config = dict(
    vocab_size=7579,
    norm_eps=1e-06,
    rope_fraction=1.0,
    init_std_o=0.0145,
    init_std_down=0.00874,
    optimizer='adamw',
    weight_decay=0.087,
    lr_head=0.00847,
    train_tokens=222400000,
    steps=6788,
    dataset='wikipedia_en',
)
MLP neurons of a small language model. Each row is named by its layer, matrix (gate and up: input weights) and neuron, and shows model dimensions 128-191. Each number is 50 + 12 x the weight over its row's rms, rounded and kept within 0 to 99. A neuron's up and down rows have the sign that makes its largest values positive.
After each neuron's rows, "fires on" lists the tokens most often at its 100 highest values on Wikipedia text that the model never trained on; "fires after" lists the tokens most often just before its 100 highest values on Wikipedia text that the model never trained on.

L10.gate693:41 63 37 52 70 51 49 43 58 35 48 35 46 47 37 36 40 54 31 32 41 62 52 52 49 40 52 33 50 63 59 50 51 54 34 40 70 48 53 55 52 88 23 40 42 45 29 57 55 43 62 39 64 43 42 55 38 64 41 51 29 61 46 50
L10.up693:54 38 46 62 44 59 63 52 39 73 64 70 49 54 36 50 40 71 50 35 49 57 41 38 45 83 56 50 59 39 45 54 46 50 69 63 49 33 64 48 57 34 60 31 69 43 44 51 35 47 66 52 56 39 26 39 41 67 52 55 52 30 35 59
fires on: "0", "ves", " Games"
fires after: " ", " Val"

L10.gate160:62 48 54 54 52 45 49 72 57 47 33 51 53 45 64 52 52 53 46 47 35 67 39 63 44 33 45 28 41 46 65 62 47 28 44 64 28 55 62 51 40 49 27 52 33 47 37 52 63 24 38 43 53 38 39 50 57 68 36 48 43 25 47 41
L10.up160:44 43 56 58 50 63 58 52 50 42 53 25 49 50 57 59 54 60 53 61 46 71 61 44 44 67 60 75 62 46 61 72 59 58 48 63 43 53 41 52 57 59 45 55 48 43 57 49 57 68 32 29 60 38 31 42 54 41 55 38 54 44 29 29
fires on: "M", "-M", "-m", "N"
fires after: " (", " \"", ".\n\n", "\n", "==", "==="

L9.gate400:61 45 60 55 41 37 46 46 60 50 66 62 48 61 47 42 41 37 57 37 63 27 58 66 65 52 38 63 51 42 34 50 53 59 51 66 60 39 36 29 69 64 70 46 55 33 66 72 31 41 52 41 24 40 30 74 43 45 40 49 38 40 48 45
L9.up400:62 46 38 45 50 34 26 52 57 41 55 46 53 39 34 69 67 46 60 62 51 54 65 67 57 54 51 33 64 52 50 46 39 56 28 53 51 45 58 36 46 32 46 43 45 50 26 50 34 65 51 56 63 56 56 59 68 35 47 57 41 48 32 52
fires on: "–", " −", " $", " +"
fires after: "6", " |", "7", "2"

L7.gate186:45 37 45 41 55 56 60 53 55 51 41 36 31 64 53 42 48 53 57 37 40 77 56 49 57 68 44 55 37 61 53 61 48 61 32 61 60 44 54 31 64 25 66 55 55 63 51 53 48 50 66 54 51 43 36 51 27 67 44 34 53 50 61 54
L7.up186:52 56 46 44 68 55 31 61 45 56 49 67 68 49 16 57 56 59 51 54 62 42 81 55 41 47 40 52 58 39 29 39 51 28 50 44 39 45 74 58 26 33 48 73 67 64 54 61 45 64 51 61 56 75 60 51 57 39 59 69 56 62 69 44
fires on: "20", "19"
fires after: " "

L9.gate568:74 64 45 42 43 49 67 53 33 65 49 26 70 21 42 52 56 43 35 55 65 59 58 44 58 61 39 65 51 60 60 44 39 56 71 62 42 48 60 60 45 33 39 42 37 64 45 54 72 72 58 50 42 48 54 70 40 53 36 60 43 68 64 47
L9.up568:50 56 76 48 63 49 40 50 43 32 41 49 60 41 44 44 32 64 43 52 49 35 62 62 70 57 63 60 35 64 59 64 58 38 68 56 31 39 55 21 53 40 52 53 72 46 42 55 71 70 44 61 54 49 59 66 52 64 54 53 36 62 52 69
fires on: "19", "in", " At", "B", " S"
fires after: " ", ".", " (", " |"

L8.gate116:49 54 32 53 51 57 69 46 64 45 65 63 65 43 37 03 33 44 54 38 53 53 54 57 55 62 25 49 47 77 45 47 51 70 60 46 39 44 35 43 51 64 33 52 60 28 66 86 52 50 35 45 44 55 72 50 48 66 62 45 52 38 34 36
L8.up116:51 51 47 60 56 48 54 47 53 53 51 42 41 42 42 59 46 52 44 46 24 64 65 51 27 54 40 42 36 27 52 36 47 49 47 55 37 56 57 45 41 59 54 65 55 54 43 40 57 42 61 64 41 26 53 52 56 51 63 40 51 65 14 33
fires on: " ", " –"
fires after: " |"

L8.gate12:44 50 55 48 59 52 36 37 51 24 36 60 54 52 55 62 55 57 46 40 42 37 45 45 60 48 47 67 41 55 56 63 23 52 45 58 36 48 60 47 65 59 58 55 64 47 59 61 46 63 60 50 48 41 37 62 39 58 18 52 48 61 65 62
L8.up12:34 49 52 46 43 31 57 41 56 47 70 34 47 48 47 44 22 57 57 60 40 54 66 42 83 35 43 50 37 40 49 69 25 55 59 64 49 33 49 48 56 50 51 46 67 41 31 72 49 49 59 37 54 40 39 49 37 63 57 47 60 31 40 58
fires on: "20", "19"
fires after: " ", " ("

L10.gate517:67 63 51 62 28 27 76 57 64 50 63 28 49 77 56 41 44 26 39 66 48 62 57 62 30 65 29 54 62 56 68 43 56 22 63 48 47 47 46 55 42 58 48 55 59 60 54 61 79 58 59 59 53 52 28 34 41 40 50 45 50 56 37 53
L10.up517:46 51 33 65 42 31 50 47 21 68 70 57 66 58 68 33 53 65 56 56 50 48 40 39 29 60 48 46 52 38 60 72 49 67 42 69 48 46 51 68 55 51 47 32 32 79 47 58 75 48 52 24 31 42 57 40 67 48 37 45 52 34 56 46
fires on: " —", " –", " G", " place"
fires after: " |", " –", " (", ".", "°"

L2.gate197:52 56 30 72 62 37 51 49 76 53 63 49 64 53 63 39 54 51 63 44 42 53 59 58 50 46 69 36 46 52 65 60 59 24 40 44 59 43 48 57 58 42 67 59 50 54 42 70 54 57 36 50 46 75 66 53 50 44 31 64 45 25 55 45
L2.up197:53 45 66 53 33 27 53 44 51 53 65 57 49 52 51 63 47 47 44 45 64 67 44 43 45 69 50 50 40 51 36 55 55 58 44 49 32 44 30 57 66 68 43 37 31 45 58 37 44 70 58 59 58 45 45 49 56 25 69 44 45 66 49 62
fires on: "-"
fires after: "\n", ".\n", ";\n", " counter", " Support"

L10.gate594:55 52 61 43 59 60 27 39 74 47 61 31 57 36 49 47 62 47 50 47 64 56 60 64 55 41 56 55 55 57 54 37 55 57 38 72 37 46 49 68 62 38 39 39 33 39 47 37 56 44 36 53 35 49 55 45 34 34 46 24 54 39 46 49
L10.up594:68 42 59 44 56 48 57 27 40 63 67 53 66 52 34 55 67 46 39 47 44 24 40 41 55 40 32 63 41 65 51 65 41 46 64 35 28 49 57 61 47 31 54 51 57 43 47 53 39 62 55 66 38 51 47 50 63 46 68 50 27 39 52 51
fires on: " an", "19", "20", " |"
fires after: " "

L9.gate55:56 35 44 63 57 55 58 63 59 40 46 63 38 42 57 38 43 49 49 40 68 49 29 50 41 73 29 56 47 69 40 49 67 41 38 58 57 58 56 56 60 46 47 44 70 47 62 69 62 45 50 52 45 46 51 47 47 54 42 24 41 42 50 39
L9.up55:40 46 61 55 51 50 52 50 51 49 41 49 55 54 47 50 33 35 36 44 64 49 49 54 55 44 41 46 37 63 59 66 81 43 59 50 65 49 48 82 45 52 44 39 47 62 46 61 45 56 41 48 38 55 45 44 51 59 48 62 44 33 46 29
fires on: " New", " ", " Per", " Cal"
fires after: " |", " the", ",", ";", " in"

L2.gate503:60 49 62 33 59 49 58 54 61 54 58 46 25 41 70 35 43 55 45 60 58 70 50 42 51 57 46 48 41 61 47 60 60 49 54 47 36 57 41 48 51 46 74 45 62 56 49 64 34 50 46 58 59 45 66 40 35 59 27 27 53 70 62 49
L2.up503:43 49 37 51 36 41 45 32 41 53 82 60 53 51 73 43 65 47 47 55 50 59 43 51 44 39 73 40 69 64 58 45 35 37 40 66 59 50 60 38 61 30 61 56 49 49 50 56 46 49 58 76 69 48 43 73 53 35 57 28 56 47 44 40
fires on: " –", "ena", "ho", "omen"
fires after: " |", " medal", "w", "un", " Mod"

L8.gate189:50 59 26 33 32 45 59 47 65 54 48 40 53 46 59 45 34 58 21 51 49 52 53 40 44 75 31 65 49 51 59 60 37 35 43 32 48 56 52 46 29 45 29 32 59 49 52 55 53 47 68 44 44 56 56 51 21 56 49 43 54 36 66 64
L8.up189:47 62 18 55 56 54 65 55 36 32 33 58 46 60 17 60 46 47 38 43 34 62 52 33 28 53 47 60 50 58 63 54 37 50 63 62 48 49 47 65 40 54 37 30 68 66 41 43 31 56 55 72 39 38 51 40 47 54 40 62 53 55 50 70
fires on: "h", "Wh", "17", "Th", "18", " ele"
fires after: " ", "-", " Gra", " (", " W", " \""

L8.gate623:52 61 52 52 63 42 20 58 57 54 49 44 59 61 31 40 65 58 47 34 34 54 45 57 33 46 59 52 51 46 59 60 59 41 60 61 53 17 44 55 46 54 34 55 52 31 40 57 45 74 60 36 54 50 58 64 62 62 60 45 37 53 44 45
L8.up623:48 59 29 50 51 27 40 52 45 47 44 55 57 60 33 53 52 46 49 50 38 68 24 73 24 61 50 46 43 55 53 68 41 59 48 80 52 56 33 35 64 43 43 49 64 46 68 51 35 54 42 21 34 49 47 36 42 56 71 41 66 34 46 58
fires on: "7", "2", "6", "0", "8", "3"
fires after: ".", " .", "07", "66"

L10.gate42:41 55 57 41 73 71 43 46 62 54 69 53 64 62 51 47 54 54 35 53 58 58 48 69 69 49 60 62 16 51 34 68 60 53 66 54 52 68 31 45 40 34 38 45 45 49 66 67 46 55 38 30 45 45 42 51 44 31 44 27 36 45 48 52
L10.up42:48 56 39 49 29 37 41 50 43 49 67 70 34 36 55 55 36 58 50 28 58 51 49 46 57 40 44 57 65 65 68 55 61 51 41 32 57 60 64 55 50 57 34 37 61 50 67 71 50 42 46 40 57 59 61 36 44 58 54 65 52 60 32 52
fires on: "19", "18"
fires after: " ", "–", " ("

L9.gate53:38 58 28 49 39 37 67 34 56 47 54 56 42 43 53 46 46 46 47 48 56 42 52 48 49 37 50 65 64 63 34 51 42 56 23 64 58 55 59 45 45 50 15 53 33 44 53 84 67 46 32 59 24 55 54 48 46 38 66 42 44 52 32 43
L9.up53:46 55 54 49 63 63 48 49 52 52 51 69 49 35 33 58 39 46 46 43 59 70 39 51 61 52 35 52 27 32 55 58 32 34 34 59 56 54 52 52 67 33 28 45 51 40 44 56 45 65 25 29 40 47 92 44 61 40 57 55 37 42 42 29
fires on: " ", " ."
fires after: " |", " W", " January", "S", " over", ";"

L2.gate137:42 53 47 42 16 41 57 45 41 45 28 54 44 65 47 56 46 46 58 23 53 59 46 37 64 61 60 29 36 47 44 47 46 57 47 53 48 43 38 49 57 44 47 58 24 48 45 34 50 36 47 43 46 71 47 60 37 55 50 50 58 33 39 45
L2.up137:52 43 64 66 42 43 49 37 58 68 48 65 36 56 48 62 58 40 54 59 46 65 53 54 50 48 46 40 55 55 24 37 45 37 57 48 61 39 42 59 36 33 38 49 69 43 43 67 46 46 42 49 23 64 46 51 40 35 40 56 59 63 75 55
fires on: "86", "88", "87", "72", "62"
fires after: "19", "18", " ", " |"

L9.gate614:52 67 55 54 27 63 52 68 54 35 62 59 37 62 29 49 38 38 47 33 49 60 61 40 43 27 47 32 58 35 25 31 56 26 50 33 53 52 68 22 28 54 57 51 60 46 36 57 44 56 46 61 69 52 58 43 26 32 55 23 53 70 81 55
L9.up614:34 49 46 67 38 51 58 49 39 48 56 29 48 59 53 63 45 59 35 40 42 51 42 40 45 50 67 51 57 61 32 43 39 54 49 56 39 27 54 46 46 46 55 70 64 59 04 43 41 60 79 52 66 37 54 45 48 74 61 64 40 58 58 57
fires on: "20"
fires after: " ", " ("

L8.gate244:53 45 40 78 59 47 79 70 59 59 50 31 52 65 50 49 54 47 26 51 32 73 42 59 54 75 52 54 45 41 49 37 65 53 50 35 72 60 41 42 65 40 33 31 47 57 42 49 54 65 64 54 39 58 44 46 61 42 36 53 43 49 63 22
L8.up244:19 52 46 39 54 58 63 14 48 61 38 45 61 64 28 41 63 48 51 54 42 39 56 36 58 57 63 42 59 34 61 61 59 54 61 44 60 47 44 63 47 77 43 42 54 47 60 36 57 40 29 27 59 44 58 61 39 45 35 74 29 42 60 43
fires on: "20", " medal", "19", " director"
fires after: " ", " Gold", " the", " gold"

L7.gate578:71 46 30 51 37 58 47 35 33 75 76 49 34 45 41 38 58 64 46 50 56 37 25 47 45 54 51 49 42 47 68 56 46 41 60 39 36 49 48 42 53 32 41 49 50 45 65 27 40 32 28 43 57 38 67 59 34 53 58 44 55 69 32 52
L7.up578:53 52 60 48 55 46 70 46 76 42 55 37 45 56 62 34 67 63 28 13 61 52 66 57 52 72 41 56 52 25 60 54 63 57 38 51 55 57 33 59 49 73 40 60 54 48 58 38 42 52 37 39 71 41 45 60 57 43 13 59 43 65 48 49
fires on: "0", "7", "3", "5", "1", "6"
fires after: ".", "00"

L2.gate323:54 49 43 48 43 49 74 58 55 60 37 52 60 61 59 45 69 50 50 51 44 48 36 60 55 53 59 53 55 64 28 56 46 56 44 41 61 56 29 48 59 77 25 29 44 61 43 46 51 34 30 41 23 57 49 34 66 35 52 34 29 39 51 66
L2.up323:42 42 42 56 63 47 47 49 25 51 26 39 49 41 38 63 59 70 32 47 78 57 37 50 45 45 42 37 48 38 64 75 46 64 51 49 56 54 63 48 63 56 45 63 32 43 32 73 60 48 48 56 59 48 55 40 53 56 81 45 43 44 48 40
fires on: "06", "07", "83", " in"
fires after: "20", "19", ","

L2.gate284:47 58 61 50 36 28 40 48 29 56 69 62 56 47 57 45 43 24 65 37 55 36 48 32 34 47 42 58 36 42 45 53 53 41 37 77 59 68 60 61 57 67 50 44 53 41 34 70 41 35 82 54 31 51 50 46 33 52 36 62 68 43 58 57
L2.up284:54 49 56 73 58 52 70 34 59 45 39 43 67 40 36 61 44 41 48 37 50 46 53 65 64 53 37 34 36 62 59 68 52 42 45 46 42 62 37 37 71 43 52 40 77 48 45 51 73 42 45 44 51 56 58 44 48 69 59 48 29 48 65 35
fires on: "17", "16", "13", "12", "15"
fires after: " ", " ("

L9.gate649:40 56 56 53 52 53 67 36 49 56 43 46 31 53 29 42 41 56 55 40 53 39 53 48 50 57 39 54 36 71 56 48 77 41 40 65 48 38 68 53 58 77 36 60 67 40 40 60 41 61 62 59 56 50 37 53 48 51 55 51 65 26 66 71
L9.up649:61 41 36 46 51 26 61 71 49 59 59 55 75 53 49 37 33 46 62 64 44 22 39 63 46 31 65 63 62 58 54 65 50 64 41 67 41 43 69 54 62 48 37 33 46 54 54 47 65 45 55 80 55 57 58 62 53 66 49 68 50 31 73 54
fires on: "18", "6", "14", "5", "13"
fires after: " ", " ("

L8.gate700:44 54 49 48 44 81 41 53 57 50 41 39 32 42 48 75 44 58 34 44 45 49 55 74 49 48 64 47 32 60 46 49 51 64 54 53 43 45 63 67 51 55 62 63 54 33 53 51 47 69 52 35 47 56 51 42 52 45 41 48 37 69 73 58
L8.up700:37 52 49 39 73 66 64 35 64 66 27 50 44 62 34 40 52 26 55 52 63 41 58 57 48 72 45 51 62 56 53 73 58 36 57 56 38 51 30 56 55 56 53 49 63 31 51 53 43 49 55 43 25 57 27 57 56 60 59 52 43 56 52 60
fires on: "19", "18", " Mand", "od", " Av"
fires after: " ", " (", ",", " the"

L9.gate242:75 41 48 61 47 50 65 24 50 41 42 44 32 46 28 43 59 49 30 55 67 63 40 38 62 48 38 33 53 34 34 25 44 65 47 50 61 25 53 43 64 46 53 41 45 48 36 57 51 55 36 53 59 60 50 45 47 56 64 28 53 37 47 40
L9.up242:73 51 50 41 47 35 45 53 58 55 66 49 57 79 62 62 74 16 42 48 62 20 40 43 62 72 51 52 45 39 46 46 70 50 52 53 47 54 39 47 39 40 54 51 56 29 30 50 44 58 83 46 30 45 52 58 55 48 53 52 47 47 44 59
fires on: "20", " US", " FW", " DF", " MF"
fires after: " |", "|", " ", " US", " the", " S"

L8.gate641:26 41 63 53 49 34 51 78 44 47 50 44 50 53 41 42 61 27 49 36 46 57 49 43 52 47 45 65 58 61 43 63 49 46 48 70 49 47 59 53 52 60 42 46 72 58 47 70 38 48 59 42 69 66 34 48 49 51 56 58 58 51 76 44
L8.up641:53 35 51 49 40 69 56 64 52 29 55 60 28 66 48 50 43 57 73 52 52 69 55 52 26 99 24 45 18 44 33 46 57 43 49 51 33 31 58 56 65 65 61 56 77 45 47 56 39 53 47 51 42 38 40 47 56 37 50 73 58 54 46 45
fires on: "20", "19"
fires after: " ", " ("

L7.gate144:45 62 63 68 40 41 63 71 66 59 54 53 48 56 38 37 49 45 44 12 36 54 51 40 58 31 50 46 58 31 28 51 55 31 54 39 45 47 51 44 36 40 31 59 76 29 53 41 49 42 71 39 53 68 32 40 42 43 43 51 49 51 70 53
L7.up144:51 35 39 33 39 50 52 42 41 46 54 46 34 25 36 47 43 25 57 36 48 32 50 46 76 44 67 40 59 69 46 52 58 54 26 69 64 61 62 40 44 54 48 49 63 32 64 57 54 33 57 50 56 41 69 51 38 45 44 61 41 64 54 40
fires on: ",", "19", "20", " ", "18", " =\n\n"
fires after: " ", "un", "i", "–", "u"

L7.gate531:54 62 54 54 49 47 47 39 53 60 73 56 44 47 43 16 55 31 56 46 40 55 39 59 15 64 38 47 49 68 43 40 45 49 50 38 33 46 45 48 57 52 45 62 52 53 55 47 72 70 30 64 26 41 47 55 42 67 43 52 39 61 42 40
L7.up531:33 31 41 63 29 29 61 58 58 54 55 63 39 75 46 61 61 31 53 41 60 57 43 59 49 60 71 48 33 46 62 57 67 54 26 62 72 45 65 56 63 60 58 46 46 52 41 40 40 42 50 54 50 63 52 46 59 51 64 71 79 40 41 66
fires on: "6", "32", "33", "9", "38", "3"
fires after: ".", " ", " (", "′", "°"

L8.gate107:43 57 37 53 48 58 63 46 51 33 35 50 56 41 32 44 33 36 59 24 50 48 57 52 49 41 40 26 42 48 35 63 81 41 44 42 56 32 54 60 38 47 24 50 50 26 45 35 52 45 56 40 35 68 44 31 61 36 69 51 26 52 67 55
L8.up107:52 38 44 64 31 29 74 46 49 55 45 42 36 62 50 79 34 54 34 28 50 47 61 37 33 67 60 38 30 42 47 55 41 48 49 26 43 70 57 43 47 41 43 52 38 24 35 45 61 41 54 44 44 27 48 63 60 44 80 62 53 64 47 52
fires on: "20", " United"
fires after: " ", "–", " (", " the"

L9.gate613:59 39 39 53 45 76 55 30 69 58 56 62 77 35 54 23 35 51 54 71 69 39 44 49 45 63 42 53 62 63 52 53 41 51 50 60 57 46 43 29 41 64 50 49 41 53 52 52 56 73 39 59 53 67 48 74 33 34 49 44 44 54 21 58
L9.up613:34 44 62 54 58 28 76 58 28 58 40 64 74 50 57 36 44 57 32 49 35 41 43 18 46 51 49 53 57 77 35 54 55 55 47 52 56 76 65 56 32 39 59 51 61 46 46 67 53 74 48 60 43 61 54 46 57 59 58 51 51 57 53 31
fires on: "19", "at"
fires after: " ", " is", " Form"

L2.gate278:59 54 25 54 56 34 41 39 61 41 56 35 52 53 47 60 42 59 13 45 71 56 41 57 25 56 59 43 27 64 59 71 38 48 17 52 56 44 40 37 54 63 64 62 47 62 34 52 51 29 53 30 67 45 67 60 53 55 43 47 32 54 34 54
L2.up278:52 48 63 48 29 50 42 36 58 59 51 45 43 72 38 52 40 56 46 51 58 39 62 69 60 63 48 71 74 71 60 33 64 48 41 31 61 39 56 46 62 69 35 73 22 46 38 50 44 26 57 36 74 39 61 36 18 68 66 60 42 48 51 53
fires on: "-"
fires after: "\n", ".\n", "8", ")\n"

L8.gate626:70 44 52 42 53 54 65 57 64 62 72 72 55 62 49 49 62 39 46 48 63 40 53 35 41 45 44 37 59 55 56 29 41 51 47 57 26 78 55 48 66 52 60 74 53 46 55 35 28 48 48 61 60 36 58 57 39 53 53 64 51 31 57 61
L8.up626:55 50 60 37 41 45 23 47 54 40 47 51 50 71 35 58 64 47 61 45 34 53 50 59 41 34 42 66 53 41 55 36 49 32 48 59 47 58 54 38 48 43 57 42 57 67 21 70 50 44 56 64 51 55 50 72 61 58 36 42 38 48 26 34
fires on: " +", " −", " .", " –"
fires after: " |", " M"

L10.gate631:54 56 86 61 51 68 52 47 41 70 22 58 63 62 37 58 58 48 76 63 52 59 58 46 33 64 58 60 47 54 57 62 51 37 56 60 69 46 55 45 35 72 39 80 64 42 52 69 42 56 31 51 69 56 29 56 66 27 60 30 58 44 42 47
L10.up631:63 45 36 50 57 32 41 51 32 38 49 49 34 38 63 47 50 54 60 22 46 70 68 39 44 54 57 36 53 58 57 64 72 53 53 42 48 65 36 40 38 40 83 56 54 40 58 49 26 48 62 46 61 65 52 34 38 60 43 51 52 48 45 54
fires on: " |\n", "7", "8", "6", "9", "0"
fires after: " ", "–", ".", "82"

L3.gate179:43 52 41 57 70 75 52 67 53 49 36 27 54 54 44 60 10 78 36 52 54 69 51 51 39 41 31 35 57 49 48 52 70 62 51 39 68 10 32 53 49 77 66 53 56 38 53 44 40 84 59 50 60 47 48 55 45 54 40 39 51 48 32 68
L3.up179:53 41 54 63 41 42 56 52 51 48 42 41 44 44 40 42 29 49 35 37 53 26 33 51 65 56 60 45 40 57 59 73 52 48 35 69 58 33 34 51 52 65 54 48 56 68 64 37 61 52 37 29 42 16 35 43 60 54 48 72 45 52 39 70
fires on: "19"
fires after: " ", " ("

L7.gate359:51 48 55 49 53 58 58 47 60 52 25 58 64 61 27 42 44 55 41 48 60 57 70 39 56 59 53 41 58 52 50 33 45 37 55 41 48 51 31 59 78 37 48 69 39 61 73 51 28 47 27 47 57 48 56 56 55 29 75 42 73 43 45 65
L7.up359:50 34 36 47 77 41 35 37 40 53 64 50 55 55 44 58 40 54 52 63 53 46 50 43 67 53 36 53 46 78 40 47 69 60 60 45 45 69 63 43 44 53 42 41 55 50 32 25 21 62 45 56 57 36 40 78 49 57 50 49 72 40 62 39
fires on: "0", "2", "–", " |", "4"
fires after: " ", " |", "7", "8"

L8.gate248:50 41 42 48 53 41 40 59 56 39 52 37 68 45 44 48 22 45 57 51 41 39 51 25 87 49 48 56 51 64 39 52 39 59 50 48 52 44 62 53 60 35 45 45 70 27 53 53 42 68 42 36 33 34 43 33 49 57 50 53 65 52 66 47
L8.up248:46 39 47 56 55 48 32 49 56 49 38 42 50 43 26 63 47 46 48 51 73 40 57 47 41 75 23 59 36 52 43 51 60 51 59 42 65 32 50 65 56 39 61 48 45 44 47 61 56 49 52 44 53 53 37 38 42 52 36 52 25 55 43 51
fires on: "20", " ", "19"
fires after: " ", "|"

L8.gate183:39 77 61 77 43 42 43 71 49 41 54 26 68 58 44 34 42 70 68 78 43 67 62 34 51 54 61 32 31 54 38 26 55 25 45 62 28 57 41 57 44 58 46 38 33 53 47 43 82 39 37 51 60 68 29 40 42 40 57 59 49 51 45 46
L8.up183:67 73 48 54 42 55 51 62 49 57 39 46 64 43 43 43 09 58 41 41 22 42 49 56 69 36 33 59 48 47 55 46 53 44 37 39 58 44 43 51 60 47 47 38 46 61 51 29 58 50 44 49 46 51 40 27 58 57 49 37 40 54 15 49
fires on: "C", "c", " C", "-c"
fires after: " (", " \"", "==", "-s", ".\n\n", "("

L2.gate595:57 84 61 47 66 58 74 54 38 45 71 50 44 38 51 71 43 39 73 67 39 49 49 34 38 40 59 44 47 59 46 42 63 43 37 50 32 50 41 44 46 38 49 34 38 26 72 61 50 46 52 56 53 56 39 50 25 30 65 54 38 44 39 51
L2.up595:49 54 43 57 60 42 33 49 59 47 51 59 53 46 39 54 33 42 35 64 53 41 55 48 47 54 50 52 35 53 50 59 49 37 66 87 34 50 33 56 51 37 63 37 63 67 48 49 35 70 63 74 65 27 35 41 50 63 70 36 53 67 68 53
fires on: "17", "18", "37", "39", "40", "42"
fires after: " ", " ("

L9.gate447:71 50 45 47 65 37 37 49 34 46 44 70 44 61 62 44 41 61 28 51 47 38 55 46 71 47 60 56 27 65 57 53 36 48 30 28 07 43 67 42 27 30 47 56 38 48 51 40 17 44 60 40 57 65 53 46 44 47 47 49 49 40 60 60
L9.up447:53 45 51 56 40 33 62 41 60 48 64 63 49 55 78 39 67 44 61 63 57 34 32 53 59 47 72 47 41 58 56 61 33 36 18 56 57 53 44 59 56 51 63 42 41 65 47 55 31 63 59 58 70 46 45 62 47 40 50 61 42 49 39 39
fires on: "0", "5", "ite", "anna", "4", "un"
fires after: ".", "–", "00", "Wh"

L9.gate549:57 58 37 69 41 44 66 40 55 37 36 38 76 70 52 27 41 46 67 49 26 59 50 59 64 70 49 34 42 62 37 45 40 28 72 45 51 42 58 70 16 38 29 37 55 46 63 26 54 59 48 60 50 42 74 60 40 62 59 48 46 41 59 53
L9.up549:52 55 50 42 64 44 57 50 60 57 65 41 47 69 46 52 31 28 55 52 44 41 56 66 61 56 63 52 31 40 38 80 44 33 45 49 57 42 55 23 54 61 60 44 58 47 28 50 64 48 63 53 49 32 58 63 51 36 69 48 68 54 72 60
fires on: "19", "20", "18", " Notes", "17"
fires after: " ", " |"